From a checkpoint of a small transformer trained on Wikipedia: rotary positions.
MLP neurons of a small language model. Each row is named by its layer, matrix (gate and up: input weights) and neuron, and shows model dimensions 48-175. Each number is 50 + 12 x the weight over its row's rms, rounded and kept within 0 to 99. A neuron's up and down rows have the sign that makes its largest values positive.
Before each neuron's rows, "fires on" lists the tokens most often at its 100 highest values on Wikipedia text that the model never trained on. A number after a token or word is its count.

fires on: " became" 32, " be" 24, " as" 12, "ome" 8, "ing" 7, " also" 6
L6.gate77:49 51 49 59 51 55 35 46 56 68 46 44 47 61 72 71 39 38 53 28 51 49 64 59 51 50 44 29 62 51 31 56 36 45 31 47 48 49 59 42 51 31 73 66 44 47 37 40 50 56 52 52 64 49 42 60 56 64 39 48 78 65 42 55 40 44 39 28 31 47 64 42 47 70 44 36 56 64 34 32 47 39 67 55 45 42 47 56 41 60 48 64 68 33 67 17 48 50 37 38 48 45 43 36 47 50 57 50 26 34 55 54 51 53 63 58 53 62 41 49 44 27 51 47 67 42 59 67
L6.up77:40 40 48 68 61 32 55 56 75 41 39 45 57 60 28 56 34 29 58 39 61 70 44 30 58 47 36 44 69 36 48 59 30 43 27 64 59 49 63 54 30 33 50 42 51 51 61 64 53 30 31 32 45 46 56 51 84 56 42 71 43 64 40 32 69 60 59 56 33 50 49 44 48 53 41 73 62 46 25 30 30 37 45 62 43 43 57 41 40 26 48 73 60 54 49 50 49 67 45 33 56 43 52 59 46 67 72 45 51 28 69 71 54 42 43 46 51 16 44 47 47 39 44 52 53 44 64 43

fires on: "ations" 15, "port" 12, "e" 10, "ing" 8, "s" 8
L10.gate279:83 55 59 42 29 34 56 73 44 51 52 22 57 56 61 79 35 51 55 38 52 66 61 60 33 66 40 44 42 60 58 52 72 62 48 22 63 54 64 71 41 51 67 59 46 51 42 46 62 39 24 51 56 52 54 30 68 51 38 60 63 54 53 53 49 34 37 38 53 55 47 79 52 55 78 57 50 65 55 40 49 48 37 37 52 50 53 70 46 33 50 64 47 41 44 61 51 45 64 34 44 50 51 49 45 52 54 34 40 58 50 37 49 50 50 29 65 61 27 58 54 45 65 51 43 63 60 56
L10.up279:67 57 28 59 61 49 57 62 41 59 55 26 52 36 63 40 62 45 57 39 67 53 73 72 28 50 43 61 59 56 44 61 32 34 56 53 43 56 38 32 65 32 47 60 59 46 61 52 62 48 54 42 50 61 68 58 54 61 43 59 56 47 42 63 16 44 56 55 43 25 41 36 72 52 89 34 47 53 44 44 47 45 21 55 54 32 42 77 76 46 40 54 55 46 48 52 33 57 53 29 66 29 58 47 61 48 38 30 64 39 45 60 59 39 70 52 58 58 62 35 57 56 56 59 36 61 55 56

fires on: "b" 17, "z" 15, "uth" 11, "ate" 9, "ge" 8, "st" 5
L4.gate105:62 48 64 46 50 71 49 54 45 57 38 66 68 56 42 44 57 48 51 43 46 37 30 52 46 58 49 46 52 27 75 47 49 39 53 28 55 62 49 28 48 42 49 73 34 44 66 46 52 38 44 48 52 55 66 66 48 49 52 53 53 58 67 37 50 42 49 61 59 66 49 35 59 56 45 62 43 47 63 66 53 51 58 37 29 46 28 57 69 40 37 45 47 68 74 45 18 65 56 71 45 36 44 34 28 65 34 69 35 63 56 52 46 29 47 48 49 32 59 68 36 64 68 40 53 63 55 45
L4.up105:41 42 38 45 64 56 52 64 33 54 65 59 56 48 39 73 40 38 47 30 35 54 47 45 36 55 52 53 53 38 48 42 25 55 52 65 56 40 46 38 58 54 26 61 38 34 61 37 53 47 38 49 51 53 57 41 66 51 53 38 56 67 49 54 43 59 39 58 74 50 46 53 52 55 35 31 70 29 48 45 43 57 40 54 23 45 66 58 44 62 40 49 50 43 65 59 50 51 45 52 31 68 51 33 37 53 59 49 50 38 69 42 63 33 73 39 40 36 54 48 43 81 73 37 64 50 51 38

fires on: "p" 48, "-" 15, "ad" 5, "." 5, "a" 4
L12.gate404:47 21 67 41 45 30 31 60 30 59 45 41 33 64 39 44 42 47 53 49 53 40 72 36 46 44 84 40 50 39 49 51 70 30 62 60 21 51 57 19 73 43 36 50 51 56 43 40 48 64 77 33 55 69 39 43 50 34 32 29 41 70 61 50 51 53 56 27 48 67 59 57 50 42 74 50 52 61 51 42 47 54 41 57 29 57 47 60 49 46 64 37 62 57 51 54 63 50 68 41 44 52 31 37 40 60 63 47 65 46 60 32 65 46 46 48 49 42 33 31 36 40 58 49 31 41 56 47
L12.up404:41 55 56 59 51 48 70 59 52 38 41 50 51 51 48 53 56 60 77 59 49 42 69 46 71 47 57 53 61 64 69 42 49 56 47 41 42 55 28 40 55 60 61 43 36 56 38 41 64 53 48 42 69 66 31 62 54 28 43 53 53 64 28 43 42 28 37 40 66 50 71 58 34 34 57 50 47 52 55 36 33 35 35 53 47 66 52 35 59 45 44 48 57 55 64 81 55 57 54 53 54 36 53 56 51 30 69 44 39 68 48 58 57 49 51 53 51 62 33 61 33 31 36 75 37 45 68 46

fires on: " R" 33, " r" 33, "ult" 6, "R" 6, " Z" 5, "h" 4
L16.gate173:52 53 45 49 45 59 44 59 59 63 64 60 65 66 55 38 42 57 42 46 57 53 31 30 40 64 65 62 51 57 39 29 45 52 52 56 48 41 39 40 27 50 49 55 30 50 31 78 63 31 61 66 57 65 25 47 66 62 25 44 60 51 53 49 61 46 76 48 56 68 60 33 66 73 56 39 70 23 55 56 40 38 44 55 25 56 56 56 32 62 54 39 48 58 49 39 60 55 58 67 55 72 57 51 27 39 50 27 34 43 46 53 51 36 49 24 56 64 54 65 46 58 56 61 30 52 54 45
L16.up173:45 54 65 41 61 56 70 33 49 47 48 39 62 75 49 33 45 37 55 26 44 54 59 67 44 47 50 55 36 37 38 54 56 54 50 43 63 55 48 38 48 42 57 64 41 55 40 56 68 43 44 46 44 61 42 48 44 42 80 44 82 51 78 45 55 45 48 34 55 52 49 73 38 50 80 57 33 51 36 43 68 51 60 56 19 75 50 54 54 48 43 67 39 48 30 37 69 38 31 42 26 42 44 44 42 45 56 51 34 61 48 69 47 74 67 24 73 72 73 51 53 27 35 32 36 41 54 53

fires on: " p" 30, "z" 6, " Z" 6, " P" 5, " r" 5, "a" 4
L20.gate497:67 58 41 33 53 68 44 43 44 66 51 52 40 48 51 56 34 69 80 44 51 52 41 33 48 41 54 60 36 17 50 26 63 43 45 51 50 55 44 46 49 29 68 57 44 49 66 43 56 32 38 60 41 60 78 51 52 34 51 75 41 60 39 56 55 33 49 50 37 46 49 56 38 75 71 64 44 43 68 32 60 53 49 73 36 50 30 48 55 40 51 33 47 54 51 42 55 50 18 58 52 68 40 67 42 42 66 33 22 63 48 44 53 31 56 63 40 57 64 73 68 54 65 63 36 36 40 47
L20.up497:61 38 64 36 62 64 51 38 45 28 62 38 59 71 49 61 41 58 63 60 50 69 61 33 66 64 32 50 57 51 59 26 70 41 48 47 63 49 56 44 35 70 60 46 43 43 50 62 45 31 67 52 39 47 74 55 74 52 62 28 72 47 68 55 47 44 40 43 68 64 54 47 49 48 73 44 30 46 54 64 50 61 43 61 62 64 23 61 51 62 51 38 55 22 59 24 64 42 61 59 47 56 56 54 54 35 37 67 40 59 46 48 40 69 46 30 17 42 50 61 59 37 49 52 37 53 50 46

fires on: "ide" 22, " or" 16, "oc" 9, "est" 5, "r" 5
L18.gate427:93 60 55 37 49 51 60 47 46 78 42 46 45 44 44 57 41 45 48 56 46 59 45 46 46 55 53 21 53 45 52 24 60 51 70 71 50 57 48 41 50 72 44 58 57 51 43 38 45 35 29 45 49 56 63 51 41 49 73 43 45 55 57 47 55 38 47 36 46 54 69 55 51 34 49 58 52 46 46 66 41 46 43 42 66 61 38 76 66 56 52 62 54 47 46 49 51 33 49 50 44 67 50 48 51 82 45 46 54 50 20 47 30 53 25 67 44 61 56 55 42 53 67 45 52 29 59 79
L18.up427:43 55 53 16 27 68 58 42 52 51 65 49 39 67 44 45 68 32 61 44 36 61 41 65 59 57 65 40 58 77 24 70 45 55 44 48 54 52 41 38 38 47 57 57 53 59 50 56 51 52 42 39 21 51 62 45 34 23 65 29 56 36 51 41 53 42 59 37 40 51 51 56 30 60 88 61 60 61 67 35 54 49 42 70 66 30 47 42 49 34 30 58 45 50 62 53 44 63 34 52 50 35 50 44 45 60 45 33 45 54 64 47 48 57 49 48 52 31 36 53 56 66 57 59 36 48 60 59

fires on: "du" 22, "O" 12, "F" 8, "W" 7, "ian" 7
L12.gate279:44 36 63 56 40 34 51 63 42 53 35 54 40 43 43 48 45 44 40 11 55 52 73 56 55 65 53 37 50 33 31 38 56 50 38 56 43 36 57 55 50 51 33 45 35 34 49 51 44 71 32 17 44 40 47 47 56 58 39 51 34 49 45 53 47 43 60 66 50 63 46 64 27 44 62 69 49 29 37 52 53 36 37 39 46 59 44 38 50 47 48 54 68 52 21 37 57 56 65 57 28 58 43 63 44 47 52 40 36 38 48 31 56 41 49 44 60 60 51 59 60 33 65 54 44 33 49 51
L12.up279:64 41 46 55 40 43 60 49 68 42 28 59 63 34 54 72 53 55 36 35 58 62 60 51 69 66 41 64 46 52 53 45 59 32 59 44 53 56 28 37 54 50 52 24 50 38 46 60 56 34 45 50 45 17 43 58 38 56 69 57 66 53 29 38 29 56 70 55 47 37 13 45 42 45 34 53 47 50 67 54 33 45 33 18 47 24 69 57 63 56 69 47 65 56 58 32 22 66 36 52 45 63 38 55 49 57 55 46 46 66 26 46 53 62 50 38 51 41 45 50 62 42 43 58 49 47 68 55

fires on: "ing" 28, "ium" 11, "ary" 10, "us" 8, "it" 7, "ess" 6
L10.gate315:42 59 52 39 59 53 34 53 71 46 46 48 70 59 67 44 36 60 52 62 48 44 63 35 32 41 62 47 48 45 75 61 65 39 60 55 46 48 11 54 39 59 60 63 53 36 70 54 58 48 46 52 51 49 55 48 61 63 44 22 68 41 48 69 61 45 50 56 50 51 34 37 52 44 74 31 42 42 37 40 42 53 38 59 54 56 60 50 41 66 30 54 48 44 40 44 48 36 35 43 51 57 80 36 44 59 58 34 56 63 58 54 46 51 52 53 44 22 40 52 55 48 62 55 51 68 39 40
L10.up315:73 42 59 62 59 45 51 57 38 30 51 53 50 58 60 47 59 44 45 24 51 58 56 29 43 37 55 38 50 68 39 45 64 49 54 52 48 32 23 72 59 42 32 63 70 59 68 33 28 53 49 55 43 30 65 61 41 55 45 56 50 43 55 48 52 44 65 36 57 45 45 48 37 66 75 30 45 74 32 67 32 33 40 43 36 33 47 22 63 38 51 43 58 45 37 44 49 36 43 50 64 57 42 44 70 59 32 81 69 37 57 36 80 67 48 47 47 31 41 40 49 40 37 56 60 53 42 52

fires on: " end" 13, "ing" 11, "ed" 10, "ack" 8, "ose" 6, "s" 6
L13.gate161:55 41 63 33 43 52 61 51 63 41 30 68 55 35 53 79 50 40 56 49 47 57 33 59 33 45 37 30 55 58 66 28 58 35 45 62 37 56 44 52 43 43 67 60 38 62 50 63 55 17 68 42 56 61 67 59 40 28 53 45 42 64 34 36 55 43 49 29 63 47 59 67 38 33 65 69 60 50 89 50 55 30 65 47 53 30 31 56 70 28 56 56 62 31 39 65 50 67 70 52 50 56 53 28 23 72 65 67 50 40 60 49 58 70 31 64 55 56 53 56 39 42 67 51 41 54 54 46
L13.up161:58 51 52 47 28 64 50 58 42 43 44 48 59 46 61 60 47 52 62 46 64 42 63 51 43 37 60 55 68 37 76 70 66 51 57 72 38 45 25 42 48 35 40 45 66 49 56 59 57 40 60 51 48 35 64 47 73 53 53 58 55 73 55 60 34 42 52 47 31 70 52 45 56 33 52 68 38 49 67 59 61 36 29 72 48 44 35 78 58 49 71 57 46 48 54 45 36 50 33 47 54 71 47 50 37 49 40 46 54 55 44 50 44 48 50 59 64 73 59 52 46 49 40 72 43 42 66 57

fires on: " cent" 22, "f" 15, " Cent" 10, "ent" 5, " C" 5, " F" 5
L15.gate248:34 51 57 42 38 59 60 37 39 46 51 71 48 63 55 45 56 50 34 61 46 43 50 35 65 41 45 23 59 35 36 60 52 36 41 60 42 44 44 58 69 53 67 46 42 43 50 51 45 45 54 64 35 57 53 42 59 41 46 38 52 71 45 35 49 52 34 33 19 30 59 49 59 48 42 56 49 62 37 26 57 68 34 33 45 38 61 40 73 50 51 61 40 63 39 62 30 49 54 71 42 61 44 48 46 63 55 40 48 49 31 63 65 57 48 42 48 50 68 53 85 47 44 50 51 32 38 35
L15.up248:42 54 52 36 53 28 48 62 39 73 62 73 53 34 41 35 72 50 49 36 33 38 57 52 57 40 58 66 28 15 56 75 64 62 50 55 45 33 47 43 52 57 59 49 51 54 37 70 41 67 49 57 50 45 55 47 55 58 55 55 45 70 42 44 47 37 51 43 31 58 37 56 51 44 34 36 62 42 47 59 62 43 36 41 41 84 50 41 77 47 56 62 42 79 59 62 47 47 65 47 65 37 48 43 76 40 52 58 26 61 33 37 63 59 45 46 51 50 60 63 53 48 64 54 36 49 58 53

fires on: " was" 21, " not" 19, " also" 17, " be" 11, "ot" 6, "ly" 6
L9.gate419:31 46 64 44 44 48 46 47 39 40 46 69 52 49 45 64 52 38 56 46 24 55 60 40 63 68 75 41 29 39 58 45 53 59 56 33 59 39 55 45 40 74 56 57 32 53 50 88 50 64 59 55 62 49 49 38 49 48 43 40 50 71 54 47 38 57 50 54 42 35 87 56 64 52 51 71 53 49 52 42 18 53 56 65 56 51 79 35 43 44 62 59 44 61 72 70 48 36 52 65 60 42 41 58 67 54 46 54 52 32 45 54 61 67 49 38 48 73 60 58 57 32 33 49 23 50 63 43
L9.up419:65 34 63 36 55 35 40 28 60 35 49 41 63 34 55 44 56 59 59 68 36 30 48 32 73 58 61 50 58 38 42 37 53 41 49 38 53 65 40 51 40 45 61 75 34 48 50 72 59 63 50 53 55 65 36 50 78 45 45 58 51 44 44 47 58 48 84 41 13 36 52 41 62 43 49 52 50 54 39 27 30 55 52 51 42 42 78 42 48 72 34 77 48 39 56 45 76 61 44 72 42 41 70 44 69 55 65 26 51 48 62 69 33 53 73 47 46 41 48 40 48 51 55 52 36 58 30 52